MLP neurons of a small language model. Each row is named by its layer, matrix (up: input weights) and neuron, and shows model dimensions 442-633. Each number is 500 + 40 x the weight over its row's rms, rounded and kept within 0 to 999. Numbers have three digits each.
A block is one neuron, or neurons of one layer that tend to fire together. Before each block is what it responds to, as a language model described it from the Wikipedia text at the highest values.

Responds to: Sentence-final periods or ")." after names and titles, and capitalized first letters of names opening paragraphs or quotes ("'H'ornet", 'H'ightower).
L3.up505:515611495530517452506555566464520487456478457513478505471457450448506460487523575606502546525495533547550496449494379466572461478469591497544498580486485487591516515484518500435528511527481487502518488461436434460499456526544526522510552526487517564436532545519500539469416536513533481520500508517487574489450495500511518518505529499488532455498539464448526499520448450467479522507461494470462450512460501512429551426466565475445516430483500462602446523444506504515504462467472564545466487464459495510530519524513494559407506474506524485471501572535545574498523541534501391516
L3.up567:481503537496473580506504481431483465483471499413420396450496550486538493484512435472538504492506419473531429534501443482502538511441495511523507514576488486478469525537538501483440547511527497468438463480486481423525520436456470535527509440509598477484496484502457512422517462512507520475535524513486523555508467498567498460463483470533452509529528495482445558492507504481439487491512450452421488479423448506476534481495520549485381470583457434471491495490507518529495483515415542560528537477474496524497522510570484521476536432514583469501500447531560522516539507564502461457
L3.up596:456455492506487447409521508455579514456490617420472460526438538466511519477543507472433610495518482505511484478470451541501514390508480579499486547520490569525528559507466492518561449466520471495502455544514571468584516477496549491573448514576476516508466551483435500471487608436506528493481486547434473558446439452482517524477504590430548442569523493458534485479487511490504492504499535491522508552522506544454431477575482473530561515495513470537529536498523471530476459424576428473408501525511498528453464468558464498493496441417498473516567541576552530484532544499561543504
L3.up754:497512481519466484413521421459519526569474455532541544497526503553462490479508582547515437493538466551496496487471483502519462464471595529604427498555449459497506434515523459550484583615494501469553541462509543468512497502453517484548449466488518505458458492446463484536451526500565537443525484487569527569560512503574496482493379505562579531514454511504472444499465483458444576482566491490501514524418539432523483514486470509482499509508435487449451522504488493506423490588457463454554529455523561541525451541511540504439513456503493536533502473451543414508477548532549505477
L3.up1534:560502511524533498473520490476537449466399496487522503493428514508501532499542498482573496505527437450451540540502491583487522495454537488521504565539496434448526553445485489483511459537547557526543458495516438447546501517445492529513463512483483482482479440508433598527553561512522535496488518462501462439540392501584535457506460572473532478471536478505490622513492438459572488546448493467438532514475486553484530473590473421518481528520517495526469489449480509503476522488610502491480465553520495480532428450522454516506494421518516479511454484533522458513494439524502471402
L3.up1571:511482473495463578493569484452495525496449503474522574495448487603462477389447453474560489522487519496463585510490465575511492487561526523501494484499437452559452550422521470477520530525568528445476381572527471488502467473510466544519504490531548486539589520487490477429501515494524508546519581493475501472530474546566502599479459511497550455507574474470527544569461443513426505539517577469448517490470524422482488537495462498543439440464488478548543540508512483499455471474469485468501477480503560466498519463500511469480524480538530457470468483538447469548464510457481487473
L3.up1900:528533600514464492484478454507465507487453492544494529465468489545549476556489477540463467485497467508485600538488516492565495549484639579490470510496455479529511547501492486488464483539508492521483478529473494480508566507481434495502447490548547449460434531439480464532432540607567478471438516502488482498506521533526498502494462504550496501473489489522464586525426520462451453501559535475510445527479517556515527528579541496453439495488404481529472499494546551552489505520510517472488501432469543544462411432487510461534498498550504484472548493546534477521495554534482468530
L3.up2249:482523532506468534481486548521572513540424506512549497525424438429519457502497487538492532471552515521486504491501460514506486478475449493575464495450433472486511526511526469514472524553503517476507503478502496439530538535507546508525445559521508510550421409438518546473460544477494539439536513510554504468536516522503540437488488425468500546481548470566574467520553495490511550505606526499494510423489535529536448503447486450481495465512530517510519435428538521434540456497464510494531505504452504462493465469564510444545454462443510442520447419572516547495496447550422493536

Responds to: Fires on abstract process or action nouns, often ending in -ation, -ion or -ing, usually followed by of, such as acceptance, registration, translation, monitoring.
L8.up54:544584492453545522505447532509479518502522451474497495489442440506506480489558525403543525532428467421482556515542515569583576555492544450521470547434465466565440459443495481536534479528462523494556479489457447549495467479535430497455516576508529424473438491506441457476498476520515530447454513523428472530430510536452495440501546475513482532453542551510475474568516459451485432536530526472505494534454572455512472510418512496479443557450433492575553517472435471523484427524423515519576579515439499494509580498517490477468504485535485532522558444518448544515505463568450522560

Responds to: Abstract nouns naming an action or event, often derived forms completed by suffixes after a determiner or preposition, such as expulsion, arrest, conservation, drafting, cancellation.
L3.up317:489536505380529512481516514485451526496558431496523479491537481516477483553523507455468507494546456483548485447453522446478495508516518491490521555446509554523519497494491470552498513463541486437511522629506396490461461483456528521547532521484491595469492437554527496510454506430553485551586543481547514457499510485445458477516461528535502529565452488547435521513471462416461466501494529448502528498487573473519506468539417492503534548528514556485506496514477483496428418442527443464471434524518510517530494461446516385441440530478560432464548525405483493499519480485395516524
L3.up1149:491515480504495492443433522517559541441500509512477459466489538510509486462478467455524492530490440523501485466460457473548478458459517532480478581488519541569561461448503477415531483479518512428445446502525411519541513498543571543500440579415418477517485482502578533457422567573485494385472514454498492457502570465535469578582538522524541506433481454523526480483510504545449470486490521539418520471480574481458532458420472493433478538466514553507482475525472488504479536566549528512495448516486531559519524535496526451399507499468473501436462473508481534465419472538467522504
L3.up1304:520487513473559481493557462521523502501534453560491507460499455504482540492525501494484499509472526481617452502479470492436425485497500485530473478497505430476503432468510490497457457486483502462576453583457502488483457522548447506516489499479498498513510504614537511528488519459532461508518460474517513499497487508541505539504458452548482512556538575471467433448555436497431450533553478478508494547496487508488486505450498521495554488516513498456476535474484457446471475541503531524486505600442492499570506508540461433490540504511546560419466455523564502541472541521548569503
L3.up1548:613431528522528509428464485549475469503489435517489456460483531464558583508543524498477483508523523565487529392559569521515510593527497495517566542496527548529540479496507503449412472504479510482482506524493416552520478502514554495538578479533469529482458454475457535517423492523479564509491502565603517544545460566547495564459527513543492496488497529523488489580524485466506456494522540455528469538466519545425608453460502467450492490500420527491538555442424456528481479503588460537477515528458487474497503525453452478505577444585575526451519420529439469497570480478524533534
L3.up1567:486471458478594517449446508508525452507465504484547584507434459519483492454477488434530538548450518477562529463531466496499454498459501508488472444489492492534454520537438542514505507514570504502478489483565549515604449545559605575506561548485513480553470503525539510446518616471525503539554479515524497487539529496467484464549468540546461489514538433497457526571522503475529457534475504442471513531469440497533444524477458455467530536484461482538447522545523537490450463492492514540540494527490501498569447516462481478477500395523585500461511493514563507502424494456484358501
L3.up1608:478487457532513470488490462512491467559525571473472511534470467550462503446527541535558490563499472541551465437500442501492515501445479460462508476481444556524520453440456524439540499530562443500497506491395538501489524392559519506501483492464499520470449463499558443487519511399464517437464419539549476477527510485595479514581486504553461551428546517532485436589544438468556468512469527507491512494462503482488528494462475503525512522525522469550427454483509547537446512523566501462497539530495484489482550462548439542380550481397489502387464478514463555479540527494465514481
L3.up1609:569481496520507465507442464500541534480479471451442541523494555548557504526574565467531406547478429469458517494544488481472456504603482457532477487573495498591502531496454450495552508487532546500575526516513389451514480490569479483455463552478493549522561425521589527413434541522479513466523455470477495468449517511499476492464526565511469494496477519447534519483437474501471531499511579516567594498541488488479494514430471509515547538465528453532445501497488500504500474467538450489545448460467530499547485497500477523473448444480490503532429502525507506477489485600479501527
L3.up2413:474509512505474524479528512477530489520608490516500479394516580469479512514509535443555573592511468560503458465441490498542514465473542480426538558524490545489603524459541547470530494456520536476507503452541500504600530462570583597520443520524536481463562484446479539436566503460417537496483506527530476508536481515549503587489499496460540536492528486502450515559488498540511524554524485490419520547487459447508530416543462489439493505539512521518490488497489533523523544489523529456503485475455470535486499549437476540415515545502545591503544543492473529438466411501541448535

Responds to: Final tokens of nouns naming an activity, process or field, often -ing/-ation/-ment endings, e.g. preparation, drilling, management, education, medicine.
L7.up89:579531466461518510432469494515548534478510488568460463435551404563525509487439532501483489492532529522548442542534510414464515508481524471498500503495540499460517529528521491528497444508423543465510525480490453524511525544455477539497488562476519448499479540440502500452501471460567505469582500477495464517448444507556556522578451470460452520471498526554535414474486569532513491417454464451522512501486515554415511426527495468507516514527518487492514517445537482540533472450424436509490484549496539553489512507507428479584586409459525512448421474521596489509512451553441487509
L7.up419:427526425392510525503412553433563553466491507548491493439528491521592512420502535519468455503460492490507494523505520423459533549605485520582492516526495463551536483546515493451436462491473546578500552564484554431445447489480449525527566500511475491450431529489473533532506508448459515527474448496480517485533482574607461514556486472534474525447515527577504476529544493512497474396479466505482560449455517504494534468554562457503470563441480462486384538499500486525513526452488475509412460532466518527487483456503477539480511444500475505473594487451506557584484471480467501485
L7.up953:471429471530529537536422520494494508482436506515571511498530471575528496505475473455509481544518513567501538473527517559525532498488425461526503470504542481480508481547569576489452539499500494481492512474551501552446443519518513492439539592470549532597494496511505534478475516456518468491469530536501557484565515441541534525576449433463506528536456457489429458508450464500553508467559445560552563449486610575450519535429446464480518432460466459528511511549531417546578496549452474498508503507540501511482546515484479535473540515475575478527474515498508501484550501549437511506
L7.up1156:444438492503526529506486459453453552504516476451510470464458464531475508475489455489535489552522401556503484452561548539474505442489489519465530432524475536547506474450527495498558555507508474427520548466496510472502443530510419453559521515472508499495460485546568488542487533478430504500485468484526510565518524503529511457514512486593459483483451456513483429562523474482496460475440533498491591453527499461468506420528480461491562467453485433499450492448512446514435479508547491494523546556492409475481494559439483463497551443498607554498489438495524563498422464537445420514
L7.up1256:437494496414522540450494547472524495426526449489525555548498507553534480440541443501529472533556443509514491464518495562480451533506573417472508546419494557518427436473512565510461575489525499495538494468523511437418482458479508528432538516496535490445546471455451490544593496471497495429505454508518561479571474448507513458530534500498563512527561468541492512541508479478431461453496520491474523563488499533413492521520450486548437474410479450517509483431515571501533513503480477470491577563530518505567498582439469488445609350450501453499497497424473463485438528523491495485
L7.up1391:481512496525547566514539470511486459532565484515543532417597462556438534493486504486475474585401474554540463485463499472462470511496515467484498461508542533503504458473465479460456482523461482493574523551483446501576521511462451504519514551538466470492414516494476564533464518477539511556508544479539507521507481438539554556524563461462484570450452430526450465500549448512504485577427549476503558444523492566466583462444515479391529503471405467454467534442452481501475557569487556538513451545553515517536525594480478542501463534517479530406436457543443430463498498551524487536
L7.up1570:477458439420493496448404493467522485558530467465533521445527514483524494483545483524523470565545449437433541520546389567447475505488461507554522485504511532540518472446468528532504499478507510504503504502518565490471454509586469491544486521470440529495483521499478473527536495534472567519482516493542496523506598504500459485427481511516440533443494514463462492577507489552457538508502484516494494441461622496536456486537542533481523568452527413450560589469428468445499436478540451497558463513494491492520549490527459539494526483513513469466496530518534477445490494544457513484
L7.up1691:518583531482474491506551532500524534512540484538555521509523452452517501515457538529516466487473495526558538484474506446441508471559491517455442465546457444545460482437424552440458478518554514488465550518482500509568484485566398546535551548556522514501471544459477554538462513477513538480497511519536512488465457470500562461504469502540584481481485509436493494496404444465534454417453540490469547445488413556484542534488510487440505492494440502508551609459542435512571547466583546511561562516526561462511474466550416566449500430490509500450524496587501465448507516532469520497

Responds to: Verbs and nouns of military or flight action in war, naval and aviation narratives, such as bombardment, sortied, land, assault, flew; also nearby prepositions.
L8.up2211:513563526531496484473549519481430459573478487587453504461508490593496473462446471459534520526477473504579566522515563492479602506526473473538509514557474486501579450478478486425457527548566482432479433547533467437523503574516559479488459466462489470528557453509473549540555503545502476604524495472481480495522516442492481462445534484493518483519450477485505496528463500457442501541558475502542476505508495524500552506463490492416501504586551514466458491526496509576463516529473424488579519501518500611508487476556556566596475434488562504459554517482522551490498497457455476523

Responds to: Decimal points and thousands-group pieces inside numbers, mostly in stats or election tables, such as 2'.'8, 82'.'3, 145,'18'6.
L8.up1472:510505441478594464412437584518524496490526483521497460537481459465554432457472506410524539424486504514515444441559534470509520485520566605469516513406501483488537493488477417554474565540433469600431527528501531484487477472486439500518480516523508591512523481506523540469475543546508516497484565493429537469542549483504490569596488471483561518536505467520429519437506453532459551511537524426443458521428536577492459531436554410495544477519486525432510478460502509525555533520533423432522487435453503496500433482494424538551493483468444459510481503493523507516494512490553538517

Responds to: Verbs and nouns for the start of fighting or force in conflict narratives, such as opened fire, commenced, began, bombardment; weaker on force words like forces, loads.
L3.up326:541513499439508463489463568507567472500539565488556477534553587588477534444424479478516527495497528483542579454534460479449476524450574544527550525492535556462575508498470496446505493514490476518473432521511498497534519459597529473484521537472568531463546463563525450488481554503495514493546506503499541505500504511529581551465463504461516521511560482442502523521475506523521553468525424457503405456479510584484482514560552487545440488457475493502509417485491536512511551437538439498462426514470386599560515513494500552463505509521488466478536404498483461427501478494560448517
L3.up354:513515529489535548530443476484543545469527558503492509508561445481571435484504467464512527532502472483567452469529454560434514518487569487559540545506546467548613488466485396489510512552522485510485477560487482469511469542570498484498535522531477514435559511555497566485546519426499476457485511499474441482483474482534556557531484435545459522440542523510526569565510528539437550401517450443512447512462489481565470540542478537511507504496514490511473492543578466563493548514495509548515448546442532524508523500471482515504482543485515526495533449549476560527489557499535567478
L3.up1360:520559516462474503541556515534487525481548474509559543516586535413535508469455559446555518425417500558522528450524462497540493420504518520518463474534517438579494465538482477501486462460423451550468476494507474485490484459464516517471539522585542478469522545491549520489548522513522475502580518440425479481472438516502502505506537499442448565466569561584519497536498505486448480462482510486555470487529512470522563469467524460481544545510486481492519513485526527563588481468553463455508429425474574524509409476511547494457501406478545474512471512499518516580484550568545507541
L3.up1395:501492497484472514460484553546560457500561484548483486562470448450474445508522551490531594552385495506475506468559470505529484541467502454596534433526489483487417511499465619495510550520539477470477444500472544508530439507571468438516389489530505519433495473638501524546537475513573500463541473478440520461489529545403452483467544495498471495531472550500500375536587478490479519495540455455581484555558499434480536552521498539508533545522527472494492527409514496565473472430516503512508468528509481455478500514468513519520470453493532437521578498464509463518530471487508468482
L3.up1780:548484560461424519537401440491450496546501527541490481535505532558508503571514505475433489528500464411473540509505528515433548521512504454539525573463421444458578479480490514460495515489493533472520501532540522521552513562485476463532393502525557432494483526484498512437531524488552430591478469528497446521498472565501445505556516484479407496500495489525490603522464602531532551477565536525535436502453453523564496451530495467515454508509522482545454545564496474478452506473554463462497576535515463525525425475582528505508506495406428492464482460543508511516467482495430455501
L3.up1992:483521506510482472498566526547467502477519463502521475496438617461489494455475546530522474532540465519441492501532395476554522517570405584483490467422481461551556435483499539520481445423595473459440503498417424510486458515509481529551507522550481564435493506557499556467497463438507464439500483471509489576526503416547520419512428453426508453551450474511461529507525473415457489530449435456528529484526525493550501476511458568496575523583520465502504502480469462516451491518524522489511481529530491506607460497526579488465441503545491440483453576480542432552453504547555483535
L3.up2003:507444507433453488499535516468481484466581506573551478554583563511559473439544537476542609513450553482564534447490486440514520451464516525530501475526459435537478480527444481462538525561497480523426582516543491537527473498575450545460430501611525564502546448567485503513524450471549454541498465506472521517471521477514550499507517553482464494408549530552515526489556518515451591512539474462501521477502517495503513503434577531475527602523492433505534494521509516464426526451497496472555447560561489528588505483505537509454509444551494446535474432533416473515475498415504462527
L3.up2157:483474470408452524545500493501490435490507539502466469474508517483486543513543488507414558421515449465488476518496447477533583456534521522443527517505537479512524563491457506521490555531503607547484518489425550445551487466559508492521460473499450516495431563492478444522524500566415457500577490523477430533483435514530489527421519488495498511523502501539442514573555530490491483469493460447570513517529488509457438513497542581507494426540474440477459461526522508493465536438505466534445504557523463485501479528534524568529543577481552566436457522442513474490537491467427445476

Responds to: Fires on a lone first letter split from its word, often C or c opening a quoted title ("Catch…", "Cymru", "crooked"), and on decimal points in table figures (−6.7, 2.3).
L7.up615:568575583529579465530511490543518498497423496510541468564469448468511468454518521464485516512475552446514451502544484529453546476457428545587491523585511497552484470445527555582497490415473438411569591533483545463452543537470478469542499458449532482510468496518482384516514505511483491508539498511571472545531455554497452435528518503513542514440519491461517495483525446502516427479521504471496495488517456430455475511462475449473500526425548490577508464530494484494510498428516546498563601510463523453524471423467559468573500564474513483541566518534500541502505500450464491539
L7.up670:535511495456534483476590472523449506364466493473514495533528484491515494420425499519467457522527483499525404467570515499536486392500453537507477467485480481491508436515451378551527473488511500479476530432471447548535523454479470506572526533422496524516405482455502520547477494543524517459550471566519584649525523474572502491455528520490475457464451475484494493456512447493399495476519465525473480545504513583502531586477489449489519517561527473493489483505501555497559456519446372559573499496483527462501573446500513538519462526429420460488587458448469518514484485560535474534
L7.up983:540527479431580447466431481493545469443452501478527517482499473525463465505460518576481454492561527490481458455558532517522547511551520459517434479410493489448508496505491541530415465481485469473509480527500538546447554556502544484605516462480413495529467454500518505434492534483556498463465502526496450487524547478483505499555505496474511472531434516519383484463458537597489526457543437463513503557493526536524494543510511490468512527464450561447471526442515511420580470443535499470481544530442496572492474464461473507556522454478443455514521526511520547573516487542466554497
L7.up1082:384505534483484486542523536477502465435498455542500477517539521466452524453450514502532507454537510485517488491492493506538471430459475412475541529461490505519486446433540501555494493532515512521530507622477452555481554507554529524476569456455524445496490503491450560516522496513506501496525474530489590460490526554488396508487544558498475558507518547462517499535465518428460389497512461578457568607503565512528450445465595486493486484529546476527426500497489540525439495520483511556466535530494508585578439531504521516450547478581489565554512481450447510504505508497490510544
L7.up1491:482551481470498450452540569463462525474508492511567524565566480490405474557430506484545451482426509523397512477542469477528537496554605511522492449504511466558474570463552460503456432475544511549441555458544442442542481477490450529535484466433511568476471494469468490488524526429481496499519416495519564562447487429523460560574452521503521576478551491496546429538467501488461507490472452515537404552397508466429467417474516522564529463522440548523493486462449531502541494467481470457547488497445552522559461425503562504519473449469529546520532547569575477421552498503514466491
L7.up1941:470509490537468499460473517518496489511453506598511496488514498487454529520498500413457564545524470553410459536562479491472564510507513486434437503599541482577562605510526505508453410588502468481530497449489434507532555489555445507527520428466463520518528533501466474407507492524474518508492469526467538506512581489554462517523503525514494430493565568498489457535542558511536408544608516381508559520541481493475476480428464493531459546516480558547455501502491555483412487524564480458464584477466578574470479467477477506494539463483478555486498459493517441542465484553580426504
L7.up2016:493525530530544534556479496553515483511536496482549577432534494521510580429573475545489488527488603506526552489495519592508536478526519461465499493471393570468460486508515495511516484418558480446551479538474536469501500495464507542388517562463474467542528515550542539494489571425515487478531417521508450494527540462532525502518487504494491505517532526497458502482425430506490498453444436503497528460538502485533432589527516479453525529449509497507485484495501420497444455453472484572537533466463514473522504449521548537492471540482610518490502527557446524498479463544515445520
L7.up2483:538547509526472515495433502454566512536522511522571540467428502490438408511448525457471482481508507524484452499538507468566569439499510546530538488464495512481493448501526394519454506493516456459571585494479521463406528516512501467518472441521509475531540535491568490493490455427465629503459515475494469529433539476507522518568554473512559457502537518528564414514487456498518534480449568473472459561484522584452453486420498449460547515493498595473479518521557516465457495457500598510551554480505533541497441484507527520534563462498466529573474461463433511498466501499492559565

Responds to: Item numbers and leading table cells in album track listings and other wiki tables (the 1 in 1. "It's Mine", a leading |), plus scattered words in song and album prose.
L8.up2276:549521479540497499494548506555490468462418460520482487549534461524549473513533494507512506480508466552510483531439581594496448424551531518524528519509463499508485448529469522520457456458484487490530461489546510486547501454506475470480516431508547511500564482401472490474507440577479578618566526491465562520474573485525457417417510508521526494532520524526478507550506518390529507539555545467515514551503419463523460468472517478481476500492444476464521494494475578483482497488505492506507491466518489472510456524482509458506455548538465450472502476489501500514549482535459501559

Responds to: Music-production words in song, album and soundtrack descriptions, like guitar, song, b-side, string, theme; some unrelated word-fragment cases too.
L7.up81:590472504435548465465511406558487485439498557510487458522550475450519531468504398509410576591544458498438510527504478511515509569459439531499460543499464479460528567486494500581513488424540532549457477436487445574518539472474479485519472490492501426479463462514499484457391493519470494530510499589506508485519526500445479520529505531475472498464519547569533485502487511431409547487501509541498489523505511481509501564515573540515516499553514454463493518435566500508485485485496485494474580504535485453473486484435478545533537541463498538436512479448516499490503562426489460443
L7.up427:475436580554442454470515434504430497531551543467485486531486521496534505447496563483497509509512472447541555469478551490542521532498481524467553490472503519530495560511458498494549531556518510526505480465517495481508521571466544502505553510471495510443538450563497493539483431488458491520495483519469517448417475534397510515467480451542488490557484478509515509478437438519470530494498498530442460496409508464487455543523431549579488477560462502416516509520492476554526518495456466506506470504453485516553497531491569459617447401527444537546503524525478542509645510541544484481
L7.up1229:608487529543486486460524430426538509463519462433470450505557490502463528509476467570524557451482532547497532485541565536513513555444498540517487470574531520510464445523498494512469486549466516550381448497491496494425512501451551520499526550518519518476514508472438424473513487486450419493519469485474518518516457528474497536478452507474493470541530468464421497499523530572440571477474454489487490526469469415501468537535481509471472482544489494509496543543487461524502547539505506499577503469528490572521467532430470494503465459518515523469500531504572497493442493545485434499
L7.up1269:564563448501482470538540520484518498483420491471446517495521501458518518460476512523459549596440469477423600512544495494486523517544444510477548583462516444492515515429432499520472394485454488524521523504477477517427509505496454562480510507515505464508507478507558544555516523546482537467496571530430520543511465551555418530491545493480512558503491450527559521454437435482538495489496503513528436460581394459528476479464532510433491455522409478464439507539572479530411524562452491521481493558525450501564520507540443520499549453487540515443521551454449533470506458543495523453
L7.up1387:527459502510465503503523503546477485516478495452464499491513548528483410506438541540490474524489514448573522459505540508487503523524542494508541546480504544542495481562466427529510522522451467469500443480466455501506508630558531494543481587465434466536486484517570442490457541517489474455496517560483486517474521437491462449499496484550453467534455461574403433481521580541478583491582466478501515522545493554643414508519508545520468494493442525482449547535531492531467558474490479469504556434473446493606497469503451501496457502509496589435499448454467491546571525529413503494
L7.up1607:581506517441461503536498425485503506468587464554526495468493482450476413473487515518470506532508474577473529502580519514441557489500516509494456513417492480473413459548468583450539555542480483440453521529536531506514476464553421490453419524516539540517558532555470507471471502563516491510455495514411468403497439483421364477455485520419495538508521484476423515490472431510487415480533424496524476499533468524516480542522461472479555464584494456481471582574517476590485495500494558568472496521536438534490404513479438492501425476474508497535542437527473477524564493521492439517
L7.up1649:441554578589480532496603513529451515410495485502516469525509512488495514411480555404529507492532521495576508467362561464537444460506462537530519558561515506569469548491471468455515524464423538457513448429437550451514510523551572483494490566505505570473482441492489436464495511488423522490484528560451428494536498489482510498486502559507512471519550536489439478508422450518540509527544524511476485524415457448540463461502460464493486451534426394452520592466455532531448484513506488492474502503552589467448509479480497533448502348499472535421489533515482535501573576510450477526
L7.up1932:517494503463496523452584440503499575513496457496536518576441546494477529441488470427579560496463517465480519404449519478503481528461511513494496498529479479513490507481537504525543483493464465487460526531487543485561565509484480493479445440586513508525473525522493507554477628494514514517515503525512543529496444492472530474597416482566497527541473499490444500453485521514441532446516526469543486473452505431482465544537433539500519467566475498450497510466527499526495468570498600509479478511480474520516459494512492496572523513524494469514569594539497590488502538498422479488